Part of a small language model's weights.
Architecture: LayerNorm before each block, biases.
MLP neurons of a small language model. Each row is named by its layer, matrix (up: input weights) and neuron, and shows model dimensions 480-575. Each number is 128 + 32 x the weight over its row's rms, rounded and kept within 0 to 255. Numbers have three digits each.
After each neuron's rows, "fires in" lists the words (lower case) most often at its 100 highest values on Wikipedia text that the model never trained on.

L4.up37:179120126094101110175125074143135092165102188169173120107179108117151122103091089153113101176170110132124121118135167100151131107134155162140128092150121115163074176126135083065106168187122210082147120131067110095090141116124129142127135112120139134157143123134061094144105117090139124111
fires in: "the", "william", "by"

L4.up862:083105089161116114108121126156158173154098135161140095136138155150149130187104163119110141195165091168109145105115133115119057150159089123134093172126138161177160083171067105131111117131088117127079153073134149093105118144179103108119124074098162098124107110188110156042106143143098161098
fires in: "also", "still", "ultimately", "likely"

L4.up967:113167100109097113171096130114146105118124170144117130134103161167090119028073122140128184154128165132134156057146081092103152125203131149039130162123144109169111160167129105192090123133141088178149170144171124135157143095163114144127121092127161181167114103138140119075127116108175112064
fires in: "became", "as", "more", "being", "also", "not"

L4.up2124:167070118195097111105116127131119125132101117108105109129127209112170126164160093137151179114125152138072138146120112169141134136148160108151114153083125092100082117169069142130126098169144138169192198118120101096130108061101129136161117106143134126194121177160113086058115108088128123186
fires in: "the", "s", "to", "his", "their", "a"

L4.up919:136176116091125124162135066073119161128112129110101161096086134151173143129171088152156138191129087126098203140116036144134106135116095121063126147125120104199150113114105116154152157123114125106113122144090114165128106088173139233131112104109085144141150129101085097149120103176100148167
fires in: "was", "to", "had", "is", "as", "into"

L4.up1584:115107113123100101078069063144122160155104118060112147138159194160168131091087129153175115109130157101070150168167108141150122138127100122097121145084174133125103134183135109079121174165130141133145115092128176113138117141139162153141135158068060076174128192167113169087160127132127171133
fires in: "the", "of", "other", "this"

L4.up1319:123138170154139145118115149108148127069106139118137068078099148048116119134138104160159180122194146164116110138165091190145114127114098117159063129124147118133088163144130096190105135065157164139170141163165151105137133117126133167123109094093089103140169170137116109143100155123135113136
fires in: "which", "they"

L4.up438:096105144121117075136117098127150204097092126069142177104108128113120109132146092117134115141088103151121144080043102175101095131123148104103161127102131104140115117153077054149143128188079113110191151114074130158123158116152138196096117093141142157127126187155125139114103146196177148143
fires in: "in", "a", "ones"

L4.up1456:161147108121088087182108143072168139139127118097109082142089100088216113093162105131110132094098152135091131111099127125129092104125156092142111112084078085112144126143153111112137120123155158142109160161063118130126145121179146154165126152103142145112112118162127150104106155115205154166
fires in: "and", "isbn", "member", "with", "species"

L4.up1486:143088136135101150080118131094148166095072152120112138141118147099115172073097158105208080106173147095077108112101117101127103121161102115169197128120101106146080135121108124170186115160079130118086128119085128096073125144143133179170161120127115150154179126154123102095163160185187089073
fires in: "s", "the", "also"

L4.up2535:188104091198109105160097126176172144107068157068142113147126088056125100080158130130125127125136160096068209079124137141137148103126121081185135106068106149135104083126038145127151105170089160140135150115121177176109138165121104169129112127127138143177155132140097176081113114165164110142
fires in: "when", "to", "as", "while", "for", "on"

L4.up298:188127119119106073123118050102178088048144119092144118120123120105174116062108087112126173136141194135088161077141124119142152164090092115118096126084112126115079115116085084068170169139122154106127139048084168147135110121150122179167141145155128204164177182099126161158178145148178137137
fires in: "who", "where", "which", "and", "whose", "well"

L4.up781:149134097143171151132142168150130112073068125158104167110159147176105147125098180128166186086129166129126146176141084149097110131146076138074160119138169128161140136067109092185195094134147117191122133143121152130082122106159133151115160187166132108086123132154115111142165126091075127083
fires in: "was", "are", "were", "can", "is", "had"

L4.up2152:136088055132163098193117151109178119107104155144163136130150175133119045154142166039114116077101244113160129108105175194116110122148106070133169093112108164089112134119047163157124079180054101154133122112078115125081149152182125096121159132138144097095148232101095187107154110168195146137
fires in: "in", "for", "to", "however", "on", "other"

L4.up2521:126088119172085116095110135126135136107134137055123107080168199125148125167115142134149203131121115079099142115112103069156127136156196129110124160101194134129125122155119135113146185111114156165172187139090141157154147099123176155129114130111118167166135102221085121093098120158158112166
fires in: "him", "them", "friend", "themselves", "from"

L4.up2323:108137067134080149128120096093118143136105161127105120101142181145130106142075160094146222092098122144127123108122085102122114098122121158056210104076171146160131129141045151163144114108104122101155130121161160149087151130101116130145169198036133084110092197127058080113124125111144139114
fires in: "the", "s", "its"

L4.up1531:121086155169081108178109099136155129110081160089099218135105136084068128094144139078116108115139130153143146087155107123139104101118122140117162120134141154173138141107094168085116080108089147157144174125111162141145167098138118113167172118158118200146164158132128079126103135095125135103
fires in: "which", "it", "that", "and", "so"

L4.up2672:171112118151115112147117088112154102086115156141126088102102113158139094101091179106142167145042084146163123114203191115160157135122138106179137136119109118161142114109092136160161149156080123195101155145192136106102169126132132170180148150102134165154125165121138160096144128123137127146
fires in: "some", "any", "other", "most", "part", "others"

L4.up796:118162145171100120117121018182117132169123155080127152124112170106199112108113114111123152131092100128136128053112140185121157116082061133112130127165150147132139109231171051109173197109116130141107125111117175093078139098126156208172116104139138121117198164118112142105140121159133106082
fires in: "the", "that"

L4.up2633:181080102129133119138126194099167154097111089146117092149160129117100081168124097140123077123193199122132116125130123090135099089173050106170175100113131132083161167115142095161146152126094112201145082095123124111147118124123171099122148140135129113135209165119105113101183082100146180186
fires in: "born", "since", "began", "built", "who", "founded"

L4.up563:191152110118128101125136113147168132126152202092103096097147159160170153155119129153123122113099145086150140170111149134093110116162152070132191115129119120061134170146132153099118110116090096061169173123075140088084151095061164128137104148192083115098186141180086122108135151138187135120
fires in: "of", "to", "from", "known", "seen", "by"

L4.up135:117158074145142096197089159141135111178103150103162120149110077171110134098114135122142123179114087153137084147149103098118113099164105147114178088102167109163170140121139154138150082195091190154159149120145136108171132122126136168120088169138138146200167174154145132148070098129146106180
fires in: "as", "was", "been"

L4.up2247:121101023128134142188081119123157132149152139121146121122140136168164103054116162105178075162102182118114086142167175076153137111081129140166154130101172093132166040140134138072193124156141162117111073108160150096177114111132144144166108127128138130158191146143136176104121111103186109176
fires in: "was", "is", "place", "are", "been"

L4.up1025:107156090104133095076099139101163146113128164168101118134107092096083105136157158182160163194116168054088171094127139093120077132164146104144190146177122126161134102070115085143076140131134120164106169146079152127079142104128138200143140115159077134069149121180122135093133148150104106136
fires in: "as", "their", "the", "are", "other", "have"

L4.up833:141108122129178112084126073132087088115117166113169108088134108111140112145086209095142130124147105143125142079158131125087195110136145065194166109105063139088106120151080046094119166147102164103155106123116135092074142062125117108105200102090101136113110123126103155132088124092073118162
fires in: "that", "after", "if", "because", "following"

L4.up21:124096144100102072087065152069107194081138167117144141136129114155110172138094094120171105113109119112141112126140122112129140107116118091106162136124129094109070136172107103077128182151102126097131122077067124076111161094107132189172142139185156056190127104183142180143124153147169134099
fires in: "as", "jr", "usa", "by", "aus"

L4.up2601:174122118111089071175094184121146112107102099116102115125049161181173127062146130141181158170058175169165183172160089090123114121067143148134106176100165072113129115114128116116134097135158053141173168152107099088099149121137143172152109093143057200205140120168151167108145089133157112133
fires in: "and", "was", "or", "been", "is", "not"

L4.up387:163073067175188131103111068113193091106058162153128113105147192111122095122146143093142187196132116118122105090139080102144135114177077143100143059066127165203134088131062092140181147122090123136104072093100129101101125127131109134142175141109131151169122227161084154084116128112170130132
fires in: "it", "this", "also", "however", "although", "later"

L4.up2495:105201121132094134133146066156167157106112174136129112142126138149125181147144103086121115161148117140163130081144098079128193118122096101072101182113109191157155134082148071111160122120050120157096110089163142103111108104092115078121198129175114108108134134085130074154120095122125142068
fires in: "following", "which", "this", "who", "that", "when"

L4.up912:147159168124166089130125117101135199096108147136108116114136108075130215149193057120110118150134073155096179122080052175133103123162174126085089186148098101211124175155083065158065185167140137182190166147135116073104122110155119177112131112114082188131107156156113166107113137079155173130
fires in: "in", "episode", "2", "into"

L4.up961:071143186077128123149097132113129134124061132113114155154093111177157121163126076127128078111134126125148160094158132143140132126106126140066174168119163131143149176139151132081139170075118137146130115096148102119105130119140134120131127104052141204102206105104097115118137092177172130052
fires in: "who", "and", "or", "then", "that", "american"

L4.up1496:147103096129104120128119144061217109130095181108122083103107141151106092091150085183156150177140092096091130083146163064109169111110155104191143136178110123141127123118128123168147143132085113159136125138097135137100117140168072090165159105098134110187189119154110126056188107122206115082
fires in: "a", "1", "another", "some", "the", "one"

L4.up987:089096074130191108156109133127149142125115161152137184088083140127129127068123127107112075126059112044137202107141133159135114120101108110062132075121090152176119106102048154110113136126058092081129127108131149075126169146127164202186114141075099077133100162170090130063126105226201103159
fires in: "in", "within", "for", "with", "to", "on"

L4.up634:134134172155149138156123049147124116069133157129126131099119107063090105116108095138129122134164155127119163115114077170100170123131128100143139120169102073162068069178127049063157194105151174076147130121094162121092123074157110140163167064185158157104141163111127141139145160164119114113
fires in: "he", "it", "also", "she", "they"

L4.up592:130057155137115103134073097111148133057108146142117145105106152091114092117132109146179176076090085106136154155129053113144154124129153088164113097097134113192135206168141111134074136175150090166121103161127107090082162162126151177197104128113098164181155161096098162086137138140130119198
fires in: "is", "are", "s", "can", "be", "was"

L4.up257:140158109089080108110117134130183164090139120126086110147121091117119125136083143157100093145143097142121147098177124118115169104126119116165151130115136177164138124128128067057127172151100112155169155066125101166095133115073131132104158148134099109142116104129140145137148096115107125186
fires in: "which", "who", "what", "how", "whom", "way"

L4.up2951:158134092122088141124088148120123223095084194120184109116131149133176150108059121117122171140158063093075156060091150058117176123145112094062078138118169128169102164089115079138157128092138135180102133094115114125133135091149123208130116178136145151156183044131087158070163158158129094147
fires in: "born", "by", "as", "american", "a"

L4.up1139:114117084193126174098132084155166151089073190131107136088182138114162070135110085122152164147096119145181123131088131162132162100144124099164098101118085149144085097117059105154146062101082122183114174147127144111074155134101129108125152090086113133144128142106034096120084110126142081100
fires in: "in", "however", "he", "these", "this"

L4.up2021:148109149160165139086122102111126114128095116081098190160111188085088174187137126150144164222147078108105091118058084140119089135140120123150137151124205131158083133140043142166171106153036111074160170112014112102085158131146130186145143104150126175110119133135079134102105123200133109074
fires in: "to", "de", "under", "in", "against"

L4.up2062:128182152108118106128107120073098148096126173106104097140108099129120127118127128138220129110159093144102134206110036162124160126142138103184139126130149095166145108179121144113145157160130161121087118142097144130107126058099083127110134138110081103132136125150092119146104164160063125127
fires in: "as", "included", "are", "was"

L4.up351:113099068100110115094100155129158177110097143143082096167091194126113134143172131122150188124139132099122140077132122075154119135121157092122128077109124114152166163088112096080120135136119074139115199075083122114084180140147071120162180103110081162146172146198115097141146083174140120191
fires in: "but", "and", "which", "would", "so"

L4.up327:150113108099099141090112130071152122149129133116122059118148142123122136147059137156180117097096121078117105096130093084118121154143116126141125177158095065119121109135157121153121119102113117154109123135103146173116124082078123141163150131196050074144146064150167126110114150177113145157
fires in: "as", "became", "s", "was"

L4.up2537:135126117211174120135144100133154116156131099130129132137145176138095130154108122108143119179150090116144161116169111110157182096192113075121123159070138138116118101170062125116110105095050080137134167164113186126082174146118114091091172143078086165145179173116076102095132138148083113069
fires in: "there", "it", "that"

L4.up1865:139116082106066088095115181101167145156073094123145170095112123155191126170159124145114175120104153142098136148122075118141104126146122072121170165069162113146122083141133123102092120218106095141152210110151120070120128132132104147142085118093139162137182133140126139098129159151185114132
fires in: "few", "as", "with", "than", "of", "0"

L4.up2743:095163100065112131104072143101109183141110132074168155141132146114118117108137134097150101165101225069054151092112138121156148094146130124118132153180139076094137182107145100143057123077142088106119153126075166072089147147188151108148165132119104123125190131152149145111185120137160171132
fires in: "a", "is", "an"

L4.up1099:125174106127103152119112171025119170093112120127108133156134156126163091133123101089148135160108103106107153186095118103165161058088128129114098150143111128225221133107132105154113087095135105129133128154136150160144202128149134135155093147084109141124111143134113091077149101098134120140
fires in: "that", "other", "vessel", "two"

L4.up1466:125155130141146109117123182151121134121130121145109223134070121150124124147203070165162156130121099107114173163147123166129165109113097152102092071177158107137129101152102110154096114111148123121156117127152114086118162165122130101058105136100106076096184117120109136114143054142170073093
fires in: "that", "which"

L4.up97:123065070092123090165108214131158108150128129170116109114059158075148101096124100126143156128118083127133193109141108135116066130077129115074167167079140042172134156145169086124160163189143081104131083144163122105128122109100144176113095082107093108107141163164107111153127107140184095148
fires in: "to", "a", "the", "it", "for"

L4.up2809:110117180071123112132097183174197132132183114113093117113135125095142147102163081179104067089124093007096126126144118133101111101132141096128083114138129093120106125117078087095137157169132092143160182054052139152125181170111144149097127077102156197164192150173097153040072095176125154188
fires in: "the"

L4.up1571:151138141108085101109096146133125097077107216090158097135117129130067129090192081135143148138110125087113117088161179132139122124121148103134139118125135098164095084122073080109135179183149176193148172097107191137071159136135135134173142122142097165128182175181124108102109189147143126139
fires in: "the", "as", "b"

L4.up1933:097123168147110135104099153086124119057114110155110124092081130085124093128138096126163143115082127099142074154144095102107130102111126155120135148133110077161126136119137085127110173144180153118116130132048112116076187126121165187120161102105128167144186103142145103122155151127076125098
fires in: "and", "or"

L4.up2847:137163094147088153188110127093157140072091145130155082129151124113102079114110144140166116146130079132111190104156168117127107123093145133092136116182164139155111091154129153081168135080086129189139192128038087150175143094117064119181140122085114147148160094163099049080167080086181163097
fires in: "it", "was", "then", "later", "subsequently", "were"

L4.up1826:161149094136122123138130183118145110105124140190127114107087134098132139150150079170154174094089106113142115139127122073136073119141149153078148120129122122221090133109067080161132079149094128118140170120130117094093175081141144208163114093100152145127192096173115153157133153170106123225
fires in: "of", "among", "between", "on", "at", "in"

L4.up1900:125164102126096104105105144104124201082114203118152069138058183137127120075172140103158113132118145111115172101116118144100169087127104140118135111148138162114135151110108103100168164128100169173155164123066092160102199131132102189077115131133175182124151143151109120133154113149185153137
fires in: "the", "978"

L4.up362:130195065074118140125127133143144163123132155223180121104168084119128135148143157084177088156073148111058097017125168089112144114135124113100137156110084087143161141098126088160152134090156154162078099120084159164125113021100112224127114123122098130135182114131152079068138117097134157139
fires in: "the", "was", "he", "and", "to"

L4.up1747:126196162128113148145084108105139128106084132123148149099201177143182130108160111146171092104149159140119114145104123110127108069164124104107169117118085108104144095123143103134152076137102163138151115127082148131091138075164121119163152180080134079124114146117131139138179103139139138141
fires in: "number", "it", "category", "name", "genus", "n"

L4.up2944:142095116175058129086160081140134122105115178137140089128118105108166125111224123146142183095123108153060110109110131126165122112125121127141131064102138168138125127150102095120172124114113157114105129142025128124111161130161114143175146080152109172145202088126097129160087138151159132127
fires in: "the", "they", "he", "most"

L4.up421:061160107149116144078057122096119137066092139091157127149173096096125167146164151068160071140093184070132177101129086202136126105185106082112161084126136186089141154118054108081134139207126122163123148097136158131143161114142108150184166121130122163163175152085052116129187127187172114154
fires in: "in", "on", "united", "country"

L4.up2080:125075117119070108120102115136101144089124124141175136093158202109092096142100109119175093091178138151101138083176136150119101163192148151097079118158163149147123116165145120120141165147097206126171087147065107178105141153077159130169170129128118108153164162099121078114130089185123161108
fires in: "the", "it", "who"

L4.up355:113133088129101061109108136084190166108145134076100193138143078106163086068132119107122209102092183115087201114099090162152148120075116116126148113049127097119087130147086117139180145189092166091093162091097104096079138071112088146105161120125131082120136145153147083130200157136182075125
fires in: "the", "a", "s"

L4.up481:139093151097129100132124114107111171129105127095113057152123192153122110138092103127158116198197124109070117089078149111135120153182140143120144125107201067169117158136134089132189138113114130144126128109105161090104143104146143132196126112146076135188219115168131131146143156185169132058
fires in: "a", "s", "as", "never", "much", "last"

L4.up2852:158079158189151092070159109138133139114097136117141200105129132140159123108207081118103123184131134158182099159109112146134158094138098097180105105059093154158126149150136074102106147174160131167139123116059132152161134131172120133114111094118182169175097169123054086081149057075072149135
fires in: "it", "this", "ones", "there", "the", "so"

L4.up361:112094118115075105168125059119151148116115166127119063133077131155168113151140077076158148125074134118085101118130118062142139151106093108130135123124154147140108090187107078145154160185127132089134143115132140108075163154161134156150101183106071054134186229144129154139135109145177167093
fires in: "a", "any", "other", "s", "their", "various"

L4.up2900:181144144159130165138140070146154085144093123098128105095090156117063136168134170170110124118123121146175138083104097035149166102135151117165145145157090136112089052145091130165100107181123063089143178159142152092125113149154188110181112083128093121153105124125123168102129168089142173152
fires in: "of", "after"

L4.up379:165137107113070076117113146146188156100123092156143144090078147133168099121158123065169123113007152124110106198139126080135086135116164132055101087123157127136181164091153104095106114138181089158108174099116119107160175100168108134131103133137083142152144131183122109133154105095155093119
fires in: "and", "number", "included"

L4.up2077:139108120099115115122137075114133104145103194152124108111125149143176173018152095106113111108103168080060137130162072132126111156132086107098118104140077141140129158111124043129094140166069170090077097110129099150112117156116170093124192140098113048138134087132117127074127038116100165131
fires in: "and", "later", "michael"

L4.up1348:130134121141097069172117113148143146130071127120155119128095168204182072073141148116119137135138129129147134135158106100116112130094097116082145136151136124150156121122117175112124158103135129214155127104133128117089184070158141191061140089142141136130184165124100147137130086145136157123
fires in: "and"

L4.up1144:113123140197154090078129111108136130133077113100084115129106150095121107152094091139157165135118116173106121127114152112149139133095147107135155113089110138152110166215099044122132165109085130125137160121130155115102150076144133189128146091157118145157185136128016121085111125161093104143
fires in: "in", "after", "as", "at", "while", "during"

L4.up2742:140073142135112122141143114122124184130116125098130108106148138084106113126090132143125166123136167157102160109151144152145142109093118142160140090105153133152074107179080115056154070127109186118120143111096152154123180085166129241114137134110136209145202136123109088143109143126123125132
fires in: "and", "as", "with", "which", "or", "also"

L4.up2072:185160130138109144171120143102097146098085196147142109146086151087101101105137148151172139148109218156114168103145128140158161158182120142189137100151100145121132116124116087144075081149081154144181197145106083125155163069159116143176122096144157152141209079209160147160136147150163130075
fires in: "isbn", "also", "is", "went", "was", "may"

L4.up2988:187090099143165170151097154147144129178135120148131101096163159154188096117190092072140107118101062120158192084134065171124150122121120112155139115106152096185145072105094114113156129146115092123185159123195138122089157130132141181178170116111072174166183163117122122134148153105111124170
fires in: "it", "him", "them", "not", "me", "just"

L4.up1181:136191137158088109171121098130197073087110165099102112150061111089150127085100123126059135130125113178141208071139078126118129142150112166147147166123143121156066086139147099136106120155110185126141173141108130099130156111122145202151126111160157131150171096150114157147162086168117117097
fires in: "978", "and", "in", "also"

L4.up2791:082208060110075125145137089150116168149100144155170105128188086171169107154098162109122120163129103144117105105130163122114152119131175119089143126135119089143145142097147143101141151132176135145167134055099167122111144061097157187083127136034127097129159105179064153163118119113107136122
fires in: "as", "by", "in", "under", "at"

L4.up2084:115099117151069111133132098159123141104119165132153086102116184135108109161171139061127123104147137133121121124171121121169137147175061140139164127146197134136085162141117081111162164159137144167130095068107117103099132097180110130102164138156109137132086138165100094148143070083110146087
fires in: "and", "also", "then", "on"

L4.up427:110116135099059107157055126072116158095149144104155144144116083080199142084070143115132182162115127095091088105085167120113155112130109112111159134000145113181100109100121074086133211173148171063128137145116163110133146132089116173104120099142128103117167184168157052136172100162126141151
fires in: "s", "most", "two", "one", "the", "la"

L4.up1666:133089090089067154179123122148166159091129173138102159145140119095117108103168137160104098126180118119160095126162175151139131109114137179175197116148150082124120127154132094091153135154144136188135137082111089150129141140082138192112144171070126161127107032120109109102114114167152117197
fires in: "which", "part", "under", "along", "where"

L4.up922:128125084117070138117100123126158091060112157126154141147109168138097137126104094135138102112145154107137141112099159119129142126206134111139198089098127139138143116128135072143162158146117090129160142114141183144061138098184189153179156207139107097131135117157095122048127173158150187141
fires in: "born", "n", "is", "was", "of"